python train.py --n_kv_head=3 --d_mlp=768 --qk_norm=false
MLP neurons of a small language model. Each row is named by its layer, matrix (gate and up: input weights; down: output weights) and neuron, and shows model dimensions 0-191. Each number is 500 + 50 x the weight over its row's rms, rounded and kept within 0 to 999. Numbers have three digits each. A neuron's up and down rows have the sign that makes its largest values positive.
After each neuron's rows, "fires after" lists the tokens most often just before its 100 highest values on Wikipedia text that the model never trained on; "fires before" lists the tokens most often just after its 100 highest values on Wikipedia text that the model never trained on.

L3.gate714:436488470486548548574526510533510446447589444457485513539514533598514419539491465493535515479465487510438407439550523547542504477448460553491427408510526465519498540459417569508490594496457528481467515474502475532445571577510459624450542613571485505507483555533536383477465472520514568558480538552485529524478497516476546534517500505492535433495500492484474577484557432572481490618539480535441426432550520481582518595616511425437450550519441539497513593410470430479554398509444444429468398522539471564539394524497414408434511472554557478438545567422512474486511509568516428494
L3.up714:545508489479513615500550496505530482596471516478509500452454488467409544506552464525486531459460540426446500558474539555542536538451565481556468440445468527491463492451474492563442476462516651593540445445483502548545440437531453475485542489573498475520488538452541479474425464487541570465544516483579403504502488450547558467527477449572536463406427467488535464540623584474607566522424619521419526518495427481495483622595469502434500417469471468561532606497509501493539444453579469532415495462425489552565452494466448511422422506548469559566568473459490382523451535478540463478
L3.down714:519500542505489451550436489439553464533472557566489474444431433473574545454462535547456457517535465556543572451473477470407446527539448480448555578509445478543512545567497519430497503544465462462509546560514546415490507505445553357450424462415515469451493518546488510500596585522480466502434515520468529399510479504499469502424583530452492514487577505548432458580419520415474474488462458426598483538552520470476470419491547562540550629573609494452467394567505485451488624496505581509608460515517496431512530519582577478584520489467505416567465492561530573496551466502433456513
fires after: " o", "em", "u", "ch", " p", " c"
fires before: "er", " as", "ol", "en", "l", "il"

L4.gate524:492485494499513585457585519428497443520480469424488504524449514527487488489598550412470543475509473560505506562571477528456457548554511451581501474459503542482525448515522447406497461503458466618428475460419497428495491457597584487450441493479559564584541576513504414507539536564441512575489491472463495523564569464483526556551554589491532504452476390514506498496454394539508542539477461547482541468488532636460488460600549550376529459512565549510402551529474502531430581483486405463388505549488541418425367585459505501528463459454523574509526519530451554478564516485434525480
L4.up524:462521567503487572547491524462523467530503477388458455486544495464477505478430536515492596594472488499565511556407454538486562433564593495558548531435540470489495484546523555485432483452419472389402430529551460481572500572550537480418486554518513478450431560462409436537491449613506435515434484546535460505543430531508498503481553540441553502499635538505456483534459428498623403483495490479513613561519449611514402521417516568511499486546441514550481528438533429497544591486510466511496508497519536534531570533417592519504479460432544518438476511480414524420508529404491540518
L4.down524:549538531438539449397413452577487540467506445568538375535475503487425497474495459577559459463539528468488514483549573515474593492432438513471503493477540470595473455486510423570525566603532542570518465445445483453503533430566521509485527373444563425593559448484435498478564520466555567435473545489571448459408500506452478504539520508467436544493530523508511520418474577550485488536541530462619487442454480450478478436553434458521565491519501537457610545516507573526525438574534486478583501444419510580469572495478493430538508509453527596418389414510498563472548581483484502488
fires after: " O", "ro", "u", " M", "i", "E"
fires before: "o", "s", "ust", "en", " "

L3.gate286:508523431530529526512506515598435502468459444512510449551448431497530537496602611506513499485569457556570631524516516488494577467512484474565424514426485512489532490538461441425514483497505408444544513520447569519457454549580504515458553515465445480418512483607436420551458580428540426463549472435509415547506537487447512555454577430492477518430501537481587508500462463514499397511381549603504504482509538555530565448521533620548518546415432457479486513534463481628475497513535531442519596473413503506469539438418614450558533522493514512445497466458514523537406505544532456437
L3.up286:557375529565565504429553476473485574584515460495561451516473531475480432511559578437511479515556536494460636550544476473457513600521471529483436458457492499405474515516469388478448558501563524480588465481538511518408499533509502500489580571529550486506504566455532511470367455432518443424387489488538530473494497474495553587454441519488431483444586508505501424537497515512577492434491531579411503457527423506515456483419501545605513550533522522493464469497479406412493500488506535493629447494420503598519627514469467505569486507558498470605473521505406488480464553506428506464
L3.down286:475501461507424526504385494469532454467516460469462414478560538524503553528369445568527485495454453390468478464449513505538446430491490545461549546573516571524584473491393572549556461456465502519446522454535514536655578464441543503505493488516436570492507507434481505536560507530550507539580508489514483485547469562512456494454498464525564505561423503516499536481457533510534502526481419475457533534558581574447454561406516400435429433449383503529564550478471595480476576479552402509379551504545476507476405523538504540567445453516494577504498484552570557589556417432515559540
fires after: " s", "re", " S", "a", "at", "l"
fires before: "n", "i"

L4.gate677:482491552501479403555544437477440513522527432441570483522513455487542462397557553436361445486575502543396527538421459491469519518498542460505474476413569486440493456385599462518556517549443518393592532484497584489563449560494587553527443469582551516450510565549480519523481428543478436496481506466452499476550543566441574490546510495569468541435506481463498574494413516448591477522525481533493544482554467520569597578496521483409444521464461452486398494452523445527481433440588479574573485511456526538542515505502569494502550512523441546401457466475617523463428563542485480456
L4.up677:481496472388556494513504513487469554536413535514541419548487478499439595499462588519543526501449512478551430478446549648554375508484496589459501489438492420438513557487532558498551565560515570387506527528556546511541516526488433471463517499497504442467458501406539419423515570446540464514556512475421499523574525518433572420501491526476555497531505615433474485543555463536489429410512486537457481595531491476641529471414560555453497476469446526421441493545516440544523511440546489562481495519438556513483522459574424431557565551534412530471552534453545472412469547455535499435
L4.down677:527475536496517523385530543467505452621531397438532519560490554493528463463493433510428465474561557433467461486610561479452585539560457463479467544568447512525549584485534602485484471505504555495409554534494488450514490459538454473496499529420416588498526496491548525426412502456464571538535443538443567429511456468477500534515507419523571414504532484570536486452563476486444508509493462391546511456556427494415603531525490501646534478493415488541475391442610456496497510577529555462509462470507367501507524538506563475491441482501560490539562478492481434577621480463505502491
fires after: "7", "3", "2", " D", "1"
fires before: " ", " |", ":", ")", "–"

L4.gate234:461505497508548489400531527422541505517546488546475502446541486424607460486542409458402552525422508502492543508474494462542548503393554477423503556596478469554476404459515451498514481556530475502481526541516430576468525505467450546600464403460424519434519618457505565529499457547496488546453454465554566505474520572442415527420474506543566473454471511524525512520556478527546597406524524533457611510365457579532482402513466489483409584503504589488569495495506514551427463457440553482589489513573499494562487482498432553559547496525463557549508527586525464433461481542494452378
L4.up234:526477600565498477462544519473537532564516502567551503480504532506451559432541578534435452416565421455528480504548556445486469428538666491506545471517486562483468505497508532530511491541524537556341491484476579487455537475486458510525508515487457424450468547579541516452499577488458574526490497453443570382509448422421510531577505525458528470448535466479553494541450542521530451568412592528460524500505487558464452456467387427457487436573549514489522546528523606484452489540557435511451419417528458490492392554559451505544498476454476482506529549493657584447450417483483558521
L4.down234:499566455483441491542456544536469414519523457512446453527541458442533507432458528483516536590457537426438504529469541477486574526461463519483507487530516495542511372396453464498516461542434391552483534454556437553606493429458540579497476532500517468584499454462510527658565440536612458508537546507493562538476517492448447511473522443547528461591481490523594519502514439546561417433518513549437509615487433498530469450577389505417495545502382503545493496485522452486481560448474499594534445528568557565479543412577530457576545515523491505497579526446509392473505538460448433449
fires after: " f", " F", "u", "l", "ar"
fires before: "il", "m", "end", "ed", "ou", "ter"

L3.gate485:477486464503479494554617533475442567480526490558465570487404557585462575523508500418514542455523516535531500541507522551458493510500553548605454418481466466458465535430563575434479481409491473446517486439474430457505538484450400537547546392505463466480548507470503511540477516464490630501552469448536555565597437447495521597549381512491476403425581545504509501428539518441541502553521452451578385534460516515477412564472495462544468444487540433492612575475502504552493406513397508535508459510519437551561507494510514537435524593449492462490598609432499470533490445510505537494
L3.up485:499436516415532598549481447547501553479498519467375531446467401421431435484565507515477481442552540486486425484506501450521518518598540484466545546540528560453496505530565495469572540463493457480454514534550417485588519476443577398521448481488537510417405599443498588530455524466559430566513598500487610416459443450489541392447523455429489504465423448490458566526444551531496410548454540500475529456523515532504499473503515467475505501450567505484444490528526444511610466589472421570540485492493464572480573556597538441528477598474548449559450525593537448514541569559531472475
L3.down485:393587515480435376505492485554560445529471553519497508459482542448482498474519409463580467516433524585476526559449538513561552495491388636476412446537534394522555635449507530473455488532499464485476481485492485542471506517487442488400541545468501497535524446501595456436451501564569510481454523498455458491518514553562458468522527465422482473457585445549498551485535487466459600467575487477427509574387563435468545482482510561506490517538452565514533554491547627535475504431521558463513509485525549492533417469324497565550481481492493584546550419516505566530526529417520526511
fires after: " ", "\n", " B"
fires before: "0", "ad", ".", "il"

L3.gate211:504518514458549548500589480519456403581402542540494504529572432385437488587550570566485542528432449496496610507501399444473510524438534547471441497471554472462419593494453612491423613472457444488516520462512504546535470493524500453457583559485423583472554567477503535513551450471546549476362523501530537505465486498509515524518514543424519480518474490502508453453452474471564430463487512440557561534504456381559417519565612495489565540556484518533423548531577485450617442454407519526519467546462405525492464513556489538479494457459502535550477410490515548430462552445455516533
L3.up211:520383523567494555454552413560479517458505522547444513436595469497464480454555584489527500461610480531568464523600509511470455522502456510476445555525554493418462518555569582608378438418451529475451417544495535483493504574525472447456549584479459502491491539533499445536563536486512552468467497543451490436500356409522506433447523607532528479452468487539563524463452553512607559581554467496544503548498453506523451494532459461551444510480553484539482568511506379483627559474533453536561535590458500501431435463522540499504558544453442432560457481448468446439532482456428530489
L3.down211:473575496508528522481438560534453360540494509521514506628491454508572425474491626516504530534528550415484446480552522506510561477497484407520559501455440454481496510599582480515472588536501430633456525545451528550446483495532445423549434440448519534444513474379533517543461370563491451441539451539486428453495514515419536534443542435569493500538510487530482453525505464459418446559518501471542491454613526431472547443511515509365496510545451531498479449531449579548558534591418549534434406498492515457508583520595514469541504485530506449464500507474531455558502561552502485584
fires after: "\n"
fires before: "===", "==", "The", "C"

L3.gate311:478496481599502424536397548511456521559493588509498641506456562541549437475509508458543560440570464534479517441464505451518410524612413487473472624471536577438577577540554446544409510470538431449451518501536485520573506482461529447454537540484518520477483475482562423500527529432515469492504482460499535500531519580461497471509461487511524468376411465493439526566545492523501481425405482528442553476510541557401499497444502480456567469477576461599403496496428446518534461610445521572520438576507540502380507454497480523467462576541497548468572535509482534401530465539587456440
L3.up311:470572559498427440528547428586470485413502489433514622463490591617430473433478484542427524472548407485547528443480457505499456549434414562517549535492447484476509487505505495495452565492535511555496431517551525481492564506500479553526544475461536563523415532535493516477569524596500432440503459525550538458527589453533539415445414515540458421566485462445491575549515439505627483610519502549563436449548593454598498448443514495445472461580501531555449555524431493435524442499518444430517533551449547448479588524487490544462530450547495513491444460529451557377555551491403528518
L3.down311:514418511496545532508481533411477520529394484567478501522490539517462530546540492653493494515415510406408410538533440481471505465563491469488459497514509509490408568530568523459515476417419490441469490539426532536523484520540500412491477534510478516513410498485432463438512478488599534544488513528464408621546479503537531626545462379404529539487623457521510441541566466367560580498536490494455501578511496598570529504519488493606573582527508479488480425494534480517497518467546372498496522464557455515440456425496566493552546516504533479533565557417476468510423474485536545479
fires after: " to", "2", "1", "3", "ro", "—"
fires before: " ", "n", "k", "f", "her"

L4.gate256:463393528496516448467532461555494482497554446535471570566460397535540542439580465505429564508546426443535455407474492550521484513440526539491535520461501494484438472493494505553516473525520542533521514514428524350518471516491560544547520476513421570511518558528446503574491512516536554523546507483468406442463527477493571433594505462569505473433541474460544532525444425432488486550542425571458403686491466507482499445509511548518466529580503547552507470435579549476442437501377442451488497413489503604536526495498462602510510476507485471441446452617526472621500581515527400525
L4.up256:476479510512595463420520551563352571652562465521577476469537483567485433455498485508593488416560568490413476560453603452540500412527506496437543559503484480516474504520367457519486454564530476478482515493490582490520474547427423448492527460529531446520451461505483450484463472453519518403516447458532494504473522537401610518545577460610540474501547457497596553418526521465642463497442431531491512488350472473501450516440468515477533488532499532442494467506519517490448456444517520526557509535487536559512528547466483602480455517535555387571493429544533525505526526495468542461
L4.down256:563445469470502559640505585533576502427462446570481442535507479492415559532525495532412496484528373483486503445526524527502486536580536459466463438459514525487471564434612445513475492420395489499566478476483532510552466456494502571391499438429452553500581486520522533530488609468604550606459518449484431517438538476573475521472476521540410491469395473582447385550447503607500493471532513499506518551566574530545520529556540408543506479459442481509534465478545472517555466448504479517478519475576533519479500411586546486552542545482447549543418540465463583408460459508447444495
fires after: " J", " ", "o", "2", "4", "7"
fires before: "e", " |", ".", "d"

L4.gate503:473502491554540418514547415592438418526532512499567558536446448404636571562509478531435484481579449584537451477534527495438486483505564458495476496506499517486604434520547507480549457533419447503523484472464503460516514500438525424404506480468512542424473539570582454485501539530556461425538547577565516459595448461513473496430533448476503552464472422466487442545428449438455461465484532457463504594548564499587480542429411507587537530477493577470494657471486492490454486542490549472497373550476520538463475518474509600561549421456450574460516560519514501452541445494589495416
L4.up503:528504573574525499550426503393585492447422496463545467549467501509518405490456445493495389540508633467488458466494478465456483529567627478550550564557576556395522541459600484500553564535529460525503511488448536519495483459536531521477546411557459399600444462522555485445484470423546537448468548481488495484504492497530478436495428505567499618445537534432528433468492493523617526517465414377504490542448468543404562580501523577453473501435493511438478447566517491519563435621422493455446493519510605492492518414523501527487506523467508518442539513481443454506531583495501452474
L4.down503:546450481470568470447494520513536488513645454528416451432594473524436614427507529620458511506407503554453508418439518483549490491473464529526521509390553518521452490483445500395463437486490480553481451471544445456551451536521405465528511523489520497477512549531476499565537452516494583561438476489440508460527492556411503537500455533500512448543537516538494561398528555470494485534639514444480474403519563518534474522514535448541518512562488518528473501490533521536586516479439658495519604445442402561613414577481467490405455545561515457479435582510499508547423487427486526522
fires after: " ", "3", "1", "9"
fires before: " |", ".", ";", "8", "4", "2"

L3.gate18:490449441587512486471501520501510592481476565600468536476533381603530531524483583453428516600470461534478493468398512412432521556466456465476471548439551492621466532485586522517544473481492496514531496513453487608488500470510450437448464413486586491608441534486443423481521534469538463496543545500480524473572557522433592505569476459434389514441425551498452581508584544464534481473465528550478499483518518526382482550484428484463505543493509489432486453510489462521598508519419419423519450480493507569432430450508413619442457532439504554556518523498489453483492516546581555590
L3.up18:561486542423558556460417466498545479543476492532527500419432432573627532563448476485502498555498566584543473579456524478567555471435489485481489469485486494515546538418468549554451414541481571501575545450485456459411500485542497519491488595501458585480521494477410379461510506478558494569530439545494537520488455531546524383424518568533470401497538503373548501485438503535494490414494483599479455544438487483449400502508582435461518603507495552433510487456535533511476562470413498561446493548472570554541510455528540501503516525474469498523535466484510574496327607560566499523
L3.down18:516512448492473499630539453509526509518602494505505479575496534472460420440513533538509464468428466496509391460501536476493513489485537543603528514447540533448466480490529463469531521410545485528471424490592565570540489522437467546471500507491520471378475411501466567603484521517478584512486476447417521507516419442546532558624435440469500578515534538616423404420543555463481509527554550474563540460490456557520471572485398535436521552446506505598416449499515445459530504478609414576481555418499497500562531549546516469588479457399484535463451531436502487523596467506457508416
fires after: "n", "or", "1", "on"
fires before: " ", "al", "on", "e"

L4.gate618:518513457457450499445486574505542521555491545505416505517451421522586508433485511456431463526438512538451539473504520451472562498563599644477468530545543455468444507508542587478438580472413535519534436501529515500551455537536521517516497468514491439476485452588468419481591482386513425545557542477482568606448470507570528434530468496581582478491515477552435475471551478469501506518489471411425520508441508593502600544517501515536470505518537531425501641513522437504419526455486472471494452541532634422508571562555455514557496384431508396499396529529426534461463488494571556521
L4.up618:548452454501571489447560546462411485505470462593450582504425425516547506560528561535482596539563469454547552519589517567511508373454445522595571503479528480481475479380511589471498389509505602459482418558515490437531539448543495509482448519494424502430512443471438504486548503588434440418490565424553545523472495471556588490475501453515499462490467606597551531453474552440499535522525495445509604455439486456514510565570537490487508516522499500433525426486465392527482483453476480456476494456440547459512484497562593428541455408553572522537459580558580496521492424429483458516
L4.down618:560459390522497493463533470564460490501545456561490421460551592528415512508510475520603488476389402503530532491470533482472509496435514507401548435476438567460522444636567542485517472529497454499470505495477571522443479519551501506472610502601598493521561482496582476512411502525456553481515511538499542494478508515476446501597394459428434543500489474548502495592545516516614600554497531530498374464540514442489459437582636491477417521473523418486487448478513532465584399523546459464518424526531420511505463474465457499455521492423488501579587497531411494503512489544424536533
fires after: "p", "o", "an", "op", "ac"
fires before: "n", "ation", "at", "a", "ated", " |"

L3.gate384:553542496520463567553470435404509439453530542530455511492473466633529490544490593551426444483527442523453545472550488472622533452495486498449530488512498483542520576423516482443429399516500524447491508527458577606395529579495485489434532545464574542556442503581438472557597540469517430508545506439496457544485496490500522535506489496511445556555448461556536622466485480457535521572457474473576456435466496515474520399528473416501501493514507546577430600553503351515499459427503517523463554538568556446495405530543419525440482472573490464502532582447508489462516364440493472552
L3.up384:548490434555443522541497419501446506543511518519504465490528559474439406470494545399428406436579467465522508471517479550491490511609554487539532568511563517510515519507490473502562478605454496562472413456558384462447472583520504568440402539517442583476543527429513521541463475426464478488529455475551451501473461513552566481503475473515456634421555498525567455443561507477496538442529516408580535504482416535460491474512532492471597412497628520541571474508476469556501564411537412438515565477567442500511494511496481577475464491553563533510613471450594384423478496510443487554
L3.down384:562458501427516591566502446538518439392473507516577502431547489516637545584469493501472518422489499464576503523446465434474560421473512514477487452510475437523497444545478494549478401482555546445447452503544516565493538451538459507507528537550559502481507404471411488596468365518524548501417524476497491500502596527470579492494488551525530516515451482418554577501502435498586584632455495490529533522588460501415419578543529503365507541559501514443508495499501469470560503442534444585495463540509487537575511546545476413502528541463502475582448504348422516445566451506465480507
fires after: "=="
fires before: "\n", "The", "H", "S", "-", "==="

L4.gate124:431467508544470503475423525478526492586377420571490577545426509552571469546598494469473545420502522428583471534504553522503526485592484519518493547495526482526470514530386542376451519536510460487450602567490437545489473643492468479449453439519512489466515495525521454536531484398580440622563519536542474483506603551420507426449502539504462504551566503554523549440512546526507412561477493411466439549431541566478519542553508518586474467427497524466451481411363466557474410476528457506486441568450467468415526538535506524511538566507458458491429561493490468502484563492473522553
L4.up124:488423492473458506513444515453529626430493425454584464505531450611617502486605425443535497458460514556546478488464483527502533448466522488472516556621554440439544561489463522478543452575512524464497476592526544486548496473444509385574394485562510442399526513467518629450552557502438475613564532503478462571487484506544519521467566553459432513506492471441481451478508478551450504627584410529501474528497489505529497524444523459501627452463511490484512472544529451525503494551538508557550499451444486460533495571425472521445491480518390448412458433525514444491564468414576470442
L4.down124:533548547551546504485491533542493391518451596493561490449499494491495549450474530524547500565558485480418550506545417559492480554490497474447508473484531506540458422514464433526452492526517471571518582449527558497401425450515513518580600467487576578480520521525490443546418501525595513446497582412470492461518490487425525448527400501562567496567506531533470539420577574434426543384491547467443539487477445463645433457488535528466462443526492393521533513504533574500390489520433581487431481555444524511425476516542526469500413449438508488508552551489490668528519517466441477417
fires after: " Un", " ", " D", " d", " the", "un"
fires before: "ers", "is", " |", "id", "er"

L4.gate455:470444603478569483446465507589534541508492404493539394524560465516449464488512481398616583448414532586463590585532521563501518499401578497453558490464439680576552448532437439407535505523509510497471473463428459487417503483507565540540444538493408525578533535514454493413565607603475456509527545470412501508502434536551484449435509431486511496510489507549528489391520497540469480458448474505500504475453542498449542453621540475487556484478455454531497482483499444540489515447498435520501480509542435520482446500488565518552452557489426503503603519498600485552479443526507554497
L4.up455:459473480547480591372440402564616485443519467436393450569560585501495477519532495410459553464463506531455509494537523519538422522515501497516507538551560485425440473454469540455507525478461433442500414487457563466408539466616540569452503506605547506526464509458573473562447487475500490445413563468555593557545461573496513417481549477489508531549553566548527490513474525517529481532446527497472483518516487407517525504550495397482490518462415514491486572448492548390584471402499490499468386566560652481518540531525478479560483570557535479495457484559597413519461510504500468518
L4.down455:433452568431491466564544470419519566447521569486485519498359469525530532515412500581498433465471549424525548547449504482586406458491455535467474454475523409549527446489532554508472494397500519505472474448550577571439554499459597537520591588471493475557511495420416494490551403579535478504454502497534480510463465500589620514451564536496492395502564488494503530555524477435582512472511494480493451462530586482539409401449586488515520527614548440548507451491484448571476509493461474540448470522419518496469533476483525549581494405405467552545544424554487518555507440593526481549
fires after: "p", " p", " the", "P", "e", " P"
fires before: "ul", "a", "ation", "as", "at", "le"

L4.gate114:435411573499465427425530446556501514498455495542449482487458501556447515434512530543514478522512551541516548522472539538520531551557474388628519473441576442471524509512577529491516549463567458451479474451517435503526462478467485440576556487453412453514429591487420467425353537455548442511544528479492535550494480582477523430537484512494502466454549546546630519578523528406515555549479541544517493495422454546517558591562549525412454336515503504495502570492450465535575492428538469429498491577564427469500476447448516402458436515502493539483523472574506577490593465501538411485
L4.up114:448494406514520548445507509471538557465563605495535575637529429468537484415492473513533440437551505500563472559538555519423555467526526543544492549537446531475495437529471486504441398546528465478575589598478496561530424427482508505599387537600516571489504488437451518390433495433432529502541471521493479503514532487451529481493466549591525477467539545524575466588488553620494477536568516482403471462464565481547513463440408461451427559508512396545538422539444459527533486505488565514474493486506483415572432455437482388543491461551533487476450468484601518454447527500480529546
L4.down114:507463468492453498552493502552433381524480446527488429485531458577616533461514529558479494568435423625467523528566408486476462444519412475502487429458448475451472438473450420534563494484546524433494498383481495473512418625576571433533585582517529498514466495544510539567518481469538515479512571409507498493584501491488533454529507596345588496552482408501548485496501490396461485587463578504427512496587449417406478498564537555501455502511478485540500480536486531456562493523506455569492541512480507553458545469491468489499472574511573467497573508523558475581581518429463412504
fires after: "u", "b", "e", " "
fires before: "u", " as", "r", " "

L3.gate405:480530486421451513513580511460438542488486489521536504568479518488490459443463556604487504644521482465599489588504528470545428439491462437540516547467490519498534494487526563550541464495443555497415473407557513494386500380491431514531581466451432436525447565483540460504526505502576464515490579494432463520599503519443570490512474568426521503498525462535571515464465510551563464430559632501523486499560462525468410485591374478516471504541466476497510540535429512563391491455535466590531498533459514570461469473541447477449439526485525492509529431516569397558425632435483512412
L3.up405:452554407443480477457499568469541418512573597550526473464567495465338474539464480495473527494471528561531469466451485477472493434396493528474477605426529503500425534523476534492557478505487542432450521542494592536436504499611474454429524397555520528494523552539539488559515493544393578460504481394493533472499539492504529581535516529532513491486533479485586564535513531442510543503543610475547458505445529528529501391565540536565580503417433485511385440544499398591500585498484481419501514416461537522485475429533455542466413504538525536586426584522535600466467489449455500511
L3.down405:445456506498484496571505474491443508479428537479493511504474412511546537493480571438504421570549527439496484496555502590580499594520434471439522477509558476528526374550523536491462472532385382486576432447455537474522537443486487483588596544510545439437512491455470562590541426555505511416554492512464516531503427477494538484593497518596620459461495600464454422593507499519475534537499414561491570501456408470455479588457506433452397521562497536483560456536495566415460514465443536537483487597465481528499531478546411410458595579498538490485517455581470530472528486442513498559
fires after: "p", "h", "or", "l"
fires before: "y", "ies", "it", "ation"

L4.gate747:510493485506509491429539439451501455531519501484565441559486430468521472526421560455445440480481540560536545519540571507564546402560463450608567433388338440517523492540394516463515454527593449556504525433523457482493518512443518484446556489397515484617446532445489472523496570416490471542501460463495509572528612578500539492500463450536494525556506449502507514516517575490431456519472444486543455475465574600520552478540499437424443510594591487440577566468489534560438510482504502537488557515471543347447495525475578561518540508466515502440479550507447522550584509458551428585
L4.up747:517469489473373525473443511500433485520438566437546457486516604574487506506472487540578528567492535490446427554441512532574572525537507498526478527484545391604468586449455544514501483451462559519377535537617506434488470545583555477523540611487497526483442502533487434503511551495478451525469537559502506509507476481442474555525556529478462502524521627533565451460560534500461411454473535511431503452457493426524485411491538502494572439512501503358453521503438530616545522475501552543418544368548544489509416511394556514496456510524497454514418428542434577544452576463477500444
L4.down747:502469530545450418495583393566559408487537553441513429529494472493484436471500543481504475498536396465507523449579519384607479474536434470545536407495508439519507521461441561403516498475433567510558411467449500468487500462508481526526521447454540478469519569473498540453479476537543458401478572510555478489528496547565510576626556418582593564491541471473563511521446447445490517457541460556509481438505489581535543550473561439485403541502530564464549463594547564436479513517472386572562501537460404452517576509601541515536576476445464524570527476505542420473421486527545442486
fires after: "u", " ", "N", " m", " N", "ep"
fires before: " ", "ember", "s", ","

L3.gate697:546484453508419500552519467493503487466515478467490586515440529510458480489540522531456425455600500526473537473587519508450524447501482477481616505629493505452453491481493495486478463473428439423493421466431548473547562545497508396582553486475466581502600501511532460547444495400561432570461551409526604490446555551456502533529514501488483453557504610504463515374437526511518533535428462485442536553507434513466523512401494473566503572442454566469523530543501520531485426460456506417610536430509561537505401523439563499510498510523476532472433642496445521536589465570596417447
L3.up697:536484507358498565556453496532526534530476515435453584482486509549572518517498509443551493514510520487491531549501517456526541466395569541522533441563416405497498517479548519514505544493503486468505448595486578456466512530411570557528477393519491493416572472464504368408539494542582409554547490389446482535499515551515473523551554430544497421551540507517580562477480494490502497585428482490492473507575563502447460500459554448548442559340491531457568495555521453526485402518478487537474433487552524538570517537463548476523457461497460443536478433548388353482551572485573557480
L3.down697:539500458566505490516476541560475503506442421528457394552489413484510527431523476501567430454512538509480464462551420530561440489520465489476490475570532509660430547468486563505524510504432450495497492444459555493498568578492439454556538476411478472464468426455525583540483476463517512445499479486463499574446547421482519505427514513527537536483524635501487523525547551517485628488439428581493450642538507503511524524521513516460416528448530453480511482420433499470598555503609494416438580439575508487534448488451462387486548565442454428478591542520572471540419577562511490585
fires after: " ", " (", "°"
fires before: " |", "1", ".", ";", "0", "8"

L3.gate270:488510431517576516485498550553452552555534451449546527485588476540548560481450476610547535504563469455523430395482532442490420468474435557468497458436516495401464448469519574468483544461562478585476460465627509604517533479487445479535513363523460453530506593470541491493450496485521594544504557493471507471416577456467470508475474461504395411492453472473486396611500573594475469492527447531552525559537493541485511521562495518533519489526477467558511471451643486607415465547489428575509466510502603492550451475502498583461577463539481503428512475479482506409510396458550473474
L3.up270:466495407487547522531501445582490436544502573511474533531542541547521492418495401556474465549501486521520573552560502465422548544457465567492513547426457491427457576507547461513460497471527436553578462524528453553558584606478488438511462602556515529456398450441493464486455486489502528437482558547470470477429466501412538482524573489492502368454424530510548486451595508622586488535476474479482533522465461530536548371500498405425585532626537446521507566491484587377469464430535490498544474495376550554579494505481540452511474504548471482479463424588512518482461498519532529535
L3.down270:514452566546553521462490485492561517532521470529457468478458543473432492557432547436456631538606523496534493481523467492530442518509542464468454564527445518456487520503407426438476491448458641461484545555487535489478393466469504462566534411514446505465510502492484446469549445493422500487444441500482600528520480439617502551526488515579502521547503449506441494550443576421453541584457503444559512407487547545535489559538472478605456555412500381517505559452547383615550628531493509438483582499544432422423543548475476505510501533460543511430510549511598513433553452516487468531
fires after: "1", "4", "2", "5", "3", "0"
fires before: " "

L4.gate172:518476520578552481533496466487470481479570449521517576455545531553519412465538482519530513557612403500585514515514471589512426492424417451561450621565553582557457495438552453499444546541436586474507450503499579524523506570546476446532516476532544584416387538520568556498483429597486481460398528533434554462582450544510474438493445498520480407497519523451427506478548503498495574451578498507478514470524552485539487463522534518526554550508521364582464409395562425523431453517485436465464496521558560550545566489496461412544460506435431483461464542508499451499501551448552419481
L4.up172:541448520520490515524487535562539485542460455477514444432482517461479534409497511556546476489501463506479506476524547556494544459430533583459505431468548467526566520497450525564543539457467475587553588484512443483480574548500475537541524492465445389605586491498540496503514463410556439455492446556548538609452541465544472573442513546485494462487626485526425455604541514458447481566431533548439476477465439597435474364614468563443572422539442418540463526457543516422541482598551502528580469460425524530482430494547427566479463513509435562425464515435493539390494419544483504489
L4.down172:386429533486429478555558512407477458493594445472534576513549484465490462648522544468482551509521488509521536604545470545488505492567422535490440492531431469471441515472603400434465481523442466441524454495466470526560516448527478455468487494494554594530494483472447573536520448562467621585466569451352480480575550507480436519500442389459450472506501497545556496492413481459545576451460570446458520512563577518550451552445493540551481569539522562482522470534397489597495498462532427532490477587551527382520501534541449468541474500456505469457460551543513590543525534438506452483
fires after: "4", "2", "5", "3", "7", "1"
fires before: " ", " R", " N"